Weights of a small GPT-style language model, trained from scratch on English Wikipedia: 9499 steps.
MLP neurons of a small language model. Each row is named by its layer, matrix (up: input weights) and neuron, and shows model dimensions 320-511. Each number is 128 + 24 x the weight over its row's rms, rounded and kept within 0 to 255. Numbers have three digits each.
After each neuron's rows, "fires after" lists the tokens most often just before its 100 highest values on Wikipedia text that the model never trained on.

L5.up1480:145116086135123165097140181118150136172115096151119112105129121108092139069177119104128141099151135100112152121161144120133105140094082125109130123163138128099140104119128133119166087133162105139133141135133151132137104112163137158175148126145115064105089110086131114132129077113139130139139112140076111170097154109104108160090141114110139111144146143127146129129105099149159107188102139109114090089140175097146128136154104126102124144131130147093117180108123125100163099109164075134145087123097106125138103174115137086152167136117117141145092091129109123120155125190105102122
fires after: " "

L2.up859:133127098214143081077130091160115142137131092124120102132116105130146137143133133100127133076107120135120149079101125113123093136121133145109131132161116089119106109205130151136079116130156137153118144129150198114156116169155178077133117140101130113178107138099117148136130154119129077080145119148186145106128134139149133111148157141128150110132156100106161146147123132145118123128127120130104117158091096131152123123150113122119106124092114149054087143134150134125149170135116124084159145155116107103121130165150085180097114134116103155113149153112150081142129148133132123134
fires after: " T", "T", " P", "N", " Cont"

L2.up1140:135126117152111133121126162139102107110095152134153115127143102177142151128146111106129151144149127136141119126128160095100151133143136116126115164172153112101121114144125121138125097150129132124119152093127192104141129111116124104162113122125151150104118145124143135171122068119124108167185091159128114141095150134099166132138119123120110153132126118151104142088118125136116122101111130144200144166114125150196159111156130141146137130136138121096169095160117136138126131088093122124130132120136121122111089133064080105145140147101166114081119096170113126114097121099127136116
fires after: "|", " there", " T", " There", " F"

L5.up502:121094144167152106132135123153146136104125109154160142111097118119094164104104131138147128117141115122088094122082145108125086189172105150129141156161105141092084143149125107097123118136138126111106160151143096188115089145155135110177091090145132116116121093125161127114125093170146111102134132136129116127082144131124128137135124113146124128103111073155129157112155142121114125140141109140094145076120157106115127080134106067076132138123176114114144149101138139139110119129085134121156122108132126090108135160144152114109113150142140068129078127123167140047131108119160122123
fires after: " ", " |", "0", "–"

L2.up494:141107107140153114144085160090136120108147130133075142135129124112141153116130141130128150102129112145143104123114131094159129121151123095094072112138128149121173138106154139187156167114094143103114109145127171083158108177102125121136112116129147138131145107051110146110118100176082080155125146141117152149157131129104121092123126127156153142183156159110083137118147164122137159177097121097133090102106097092131136146130135071127112096114128084125141130140123108127157159125144134133101171132145136149106116133184116159135141131108103159078143118141121155097151151104102122111
fires after: " L", "L", " |", "R", "-L", " at"

L2.up258:117117116137123098108143107105125159071128119150097116127066147119113104146143092096108161101155088112114150132107090073132158093088131180108105103135164117118124149131107160152104168114102112122120128124118158170099098120183169127120132150130114125136120121145143093090098112074147100099105125133156155125103115150099127090157133130104097095175104133146117101142138113164139131124130091110099108126131163098126111147146106089146172141144135143126113123140126113178158112120115110164133139135135134120094143126102143109113119160104143139117100115118111119116111129104125177130
fires after: " in", " S", "In", " In", " the", " s"

L2.up411:105111156160080128107132118122167091133141156133132167155091142143104131143134104108132115142113096118143170109121172105161083146138132101133132132150147137151129132088122074148112148136121121154119141119141088117159165124115163151114117106133130109109117144123135109139121145128145128118113114157099134135096098157128188121150106122140162112127150190125124151154160146133098091126128139153126114150094119147105165150149130119090168127141141102131117124124148088071122109139136107067155136116171136084107154183127130184138097129135089127117128117132186112135130140197143162118
fires after: "T", "0", " T", "1", " t", " L"

L5.up1059:144157135108148146136118152127153145127135136126129135147123136110096156122142073113099157132132093114154131132102110109188101128084115164139147144163094110125119090127106100109096116108158133150127176178123092178156131153084172116152075100125117114116154096140087100141113126174127122118132113155164115146077155177126142140134157105148106138135103135126150117131129119143102099152125145110147121132116153116125127127135128122096119157110154093186107136119114118148126108138107106112105146123114108139125133158154138142139099115130156126148148125155176122137124119117110097102
fires after: " ", " |", "197", "198"

L2.up377:105127067152132128154088137132132095134170084148127170126148127143122121147116137166130158128118107121124137142079124118124129088092117114112117119229109151143138103113115110094155129142144176135136146125125135122080106131120159181147086141100106129142080110089123121123174099134108160177194095149109133140114120141101098132111128135113128124109169089124106138113149106116121087164109129139122141042104161107153133124130163151116111119084102091090117164172166102142123112130136111149104153151114135134140120108132098136118111146108147143121136114135157103120125121163126157111
fires after: " (", "-", " ", " \"", " re"

L2.up332:139169156125093134134121137116123120115116151156129159097124112144105137105123094162124126097168133146139142101120211143145074058117142109151084093138135137144172113141086151163091183120112130153126135145124111105143116106125166125131134137116130143098094122133105118169117127119066136169133095147130141162089127174078138159128106127123158146162118140144094165131100095102121103137083100096095057126133141122111116121169107129121106108132115134140086147113155132092139157122111129122132162136145138151117119107053127152189100129131194151129116105130115125109162113097128137146
fires after: " l", " G", " L", " %", "G", " p"

L5.up1582:153099093092097120136132191095171087151130105141085131116079139110112158122108127094146139152134108128141115169144121093182125125127145136105143139163135102097081109140149105122155109108149178097135123150116155177136100144089127094152088134119137095091087145127106100161102160123137103144168141094112123112100137123118186186120173139097124169155103150121131132141138120137141147131158138091168122126126139140127150132151128135116124090093199133121145147130155161127113122098105138109138095147109128122071127127162101130136177144160090115136121090118128141115113155118079121113
fires after: " "

L2.up1862:177115091141099158121112092112139119107137123154149082119087072120124150131095112114132163102139116122119123068144090098157168093139128142079097157140129112134091125161129109115134135142108135091132131131152190113138124150151112110130153159134116091129109117100118086139128149120142103143149129124149113139130104154126134145123095158069108122119102133115124132134135100136135151114157118114147135144125176154131103112146166148108129149099168138085106107133136114127142147116109075127163115128131140098096138155105109134076141155137153105078112126170098111120127117113117184147
fires after: " In", " S", " U", " compris", " T"

L5.up207:106118159144110119138085154131131118136128102142151190173147137120055120159137125124134156122087130120101142138110134114096150125128140115094166141155183099122123099102100144118103125099151156100125129148152141125076150130113142129168126144099086140126107088137127117104152119118149142115141109131169111124120126136094121107112077101125143104112157145158144129155099144155157132168141146102163123110128111146150152158173093124117101150121123135114119138145167116136174121099096101134098131109083128158123151110120115180167150130137168133132128162121165122116133131132128131148
fires after: " ", "–"

L2.up448:125113123133109135107156086094138100109109131145136203137138193181119104150162129063131148094179114139127145119118156117136140141124135129162118171139126088143102129130136161116134129129140097092120117122121167131105108114172138116140114124099150105129105120122095136133128130091116095190175106134127074083119069158108113110141110111130100112125114140136113107129151134111110095139132051091163119124125095142139128150112145103082120141099148133140096109118100122176140149091135103152140173155107141138108110111126106172166144176141122189085119106127105159116143125127150181140
fires after: " ", " s", " S", ".\n\n"

L2.up218:124122145172121141113101152142152104132137127164125104099128104164104150164112130094117160129133106147127140126107128137167084044133122130140123133135148124154116127134127132163126132144075146105152100134124120124160123119147136098120101143054116118179131113083117127135121089140067131148147108119135141147181108110150124143105162103142106139144139130137086109099115128107148130131091123104117112125116142081130112150152156137118135126117128122091098133159119117123156125127161093098085173142123110112125139146108085103077118173125156182164180087147137161134162170118158135130
fires after: " |", " ", " (", " Rod", " after", "L"

L2.up1480:091152135144116109121125108152124059106115168127125138123150151127128114141133172153156096138126130110124124122124165144186090124155129153143109131156116131137134141112079096123130097123115130104191177194105135138137108091108178105142152109086115120149093141118107105168136142125103101124160121123166139141115127093135171149121121085172121171130186116123087176142124141112092119139107138127127089120090115144108114130129107109159174116086144111105109139149138122125105127108138153107147101100119093137084118117116142133166123148124066121141127075135094126115154133150126160101
fires after: " L", "L", " J", " l", " T"

L5.up1520:152160110131093091158135168171163174144150100160105144114089118110074104145126140149099131107131122116125101138124143129095140116114091171111118175134116104126128141145122200128144112108161142153143154111125118141148146140143128112164111137162112141128068131137135129100130170136138096108092130090138170146146115117099133120124112148161118107108112144116094141142097111137162127149084126129121097067144130140166129102148106102137119122083180136123061158158153100111182139066124157143144147150138132133138127131133098139162153176132154127120123156144155113135088144132145099127
fires after: " ", "′", "201", "=="

L2.up1668:142087111161113113140145123162163139160100140131150127122136133132140151143122117136114148101148092115124136086076107096180162070129136144129091100121135094151104140130151126161119082138119139117146155119102163090099083109138153138152098171099094124104107103142116125167109103101113117101159148138123119140117107114114123135168123135154146105131149129109128109130128163125096118105108109109161134130129145158113127060138080109136129101133144128147100094111158147100144090085093065125115115171155139133108114162151134133144145155149142103154113072136146135095080090096141139120
fires after: " the", " |", " C", " th", " c", "|"

L2.up1279:096115089190137159087144121147145108121114140125132155127110155117095174145133110123109193170135126168100156112099154097105119096143082133099093139118132096109105133127112133124139141137102149149143134127103141131155112129131127092144076145120104158128133138147164106188137168089119112121109155129151104164129154175103178153150133110153154130096132148128121147131116092132091126109155139149141112151120141161097125074112117105139148133138133164147111138119155142156144082117115116122146108126151097149120128184130143142070159166154122138068138116130112099160135139084118141116
fires after: " t", " the", "T", " out", " T", " K"

L2.up865:129134140165121104105115117144123144130133157121149142106139117122113153160120076122134165121138131162138118123101122084179159123135132129136135138184151065148113117092079122144142123128097139157126133075131146135135133101122162114165143114118104155154108120179058076158172117138103142121144106149139112094123127160122199121183107122092120121127107161160133139105140113151154139139120113107144137162127105125087123122159150129090151148086216155131089154135128107104089089144105126131126147140126125071136145144154101123097186132079126160126144123135141078171162132127159165139
fires after: "T", " t", " T", " P", " F", " f"

L5.up1519:126132084153129152117121123103168137146152146105132124121107140119147136118153129120152096160137121076134154126105130119173125103135113117123134147145132133103061090102071178103117095164179136147120108161147133140114119152119108181130061162110136145131113083161105125149127143143142068123144110171103130112119152124123143142107123118106137154123117116117135166100129113164130106141138154083089140092127204121121156113140123134124085139121136139085163098147090175111113123108117092115145139150127104081114124120123113127171127124108139181136136114110135114104162163134127093132
fires after: " ", ".", " where"

L5.up1892:133115140137121083139110146135101138144076095122128106151122105156130142101135121077167170108153128116126126147088156132162140127148134101118129132126103159089133119126107137135146122085136137132131098138135093108110083137130126115132099137137126115115111116131114148133112128150123130142137114132171150129116183145127181125117126124183107134131119109122123098093156103145145096149153159115151114071138149105142148113168133091099096119104153147105103159108158150093118155119111125142149149150107179131097120133102074150133134123134186141148154125103123130135175092129146123115
fires after: " ", "197"

L5.up223:162127144096166107102102118141119097155114129089128153141149118127117154137130127125133116144151134136162183132140136109195117122096168154123123096109120116116121122116107105127138128085118107131132122181139154145084134144148168121183134110121113152145129146122090128151115155123164098166153119127108120120120129139145163130142129144097114123136162113133149112104124075164099112124159083113112124140111134166086161137164114101125120131119149073169154157118109125135141107145122109079136113103143122169135098158131104126098099117135137101146117100112112102107173117136133127130
fires after: ",", " |", " ", " N", "201", "ac"

L5.up967:126080122167127125122126130141166166108152119105120110130107151126131133135141136123148109111124115096130124110132095129124117096062133135107103127134128111125102110122130181144147120129075127124143099171110115117107124098135196159137145178134106127113108122151103128143158138147110118120166110166191136076137116112114097109096132102131096102139123165113100159146124127130091139122090111135131114123076099152102168140136126098186163127161101124140114100107102132143138121159126105126117160182120135151110093152110152184106139122139124110135102124113147127112142125122096151084
fires after: " ", "–", ",", " and", " |", " the"

L5.up2047:131095120125158114121131172126164130089110129123129138131083132118081125107107122133127116117124117141114134144102133111169099147129147128124129143143126131124123133130103141142144122152127150143095138160164146155090122118148201101166075125134112137129128083135127131113124138173122160076127117133107127151067115115114110122119154106139097131131143124147128117107135098138092093145182128141084127088150115130114111111109125066140135116166158114114115154103150118131103112140108141060130165141138129108122112146120111099137121123151168074120054139110125108055146124108118144126
fires after: " ", " |", ";", ":"

L5.up1511:133104131139132140129104148076108128129140109071132145126127147143107118157151111126122112135145084133168139110128116106138116089082135119109123094149155070157136111123102138124100132136166135128132141157120151143144083121125083152161145129137137115123120163091071151133162141154104141134180099171060149136119102120193108125156112125169135137097101109130154108102128121111109098164092086141103096095090143109110127105146117122143118111141164078134132130138096148137116137100161131073105149144134120148073143152145137134132111113117132114121110137130123151161153168134131121127
fires after: " |", " L", " P", " ", ":"

L5.up250:122104119087131144113119111100178084116135141119114154139149129128112145120136111165120131170124124107147116142134108125124122141105122154099141148109119099119120049091133119112161122118119129124127152101129126122127146134129171113154128139126184128162094106122090144132149178158124175160136101130106130187160133149060143132153123137119119122125125106132077120107140145135059149158148111120094164117112080103113132110152119098108122155159128124119132124140112156148127127103127140119126141104134120078124120100115100164146179146106087104135121115127136132124104077156129114155
fires after: " P", " is", " B", " G", " being", " as"

L5.up1226:161078155118088144153121096112143120116117135114128155184110139106135131129150122162139113120146099114140100109102116088146153122116150161148142117137147120121120133166089095133137118145115091140122157153108161113090113126089178150140124119148126128123118104141115108178117080119136114113119127137133096078102120138183121145149130137091115110138100119110107108170162102132108115168133115093131110107106131109117157120160126091104109127110147099158119124109140137134133117160121113089153127121106178133119101151132093127116127126142125070129122132121151128105148113141143161151
fires after: " ", " |", "6"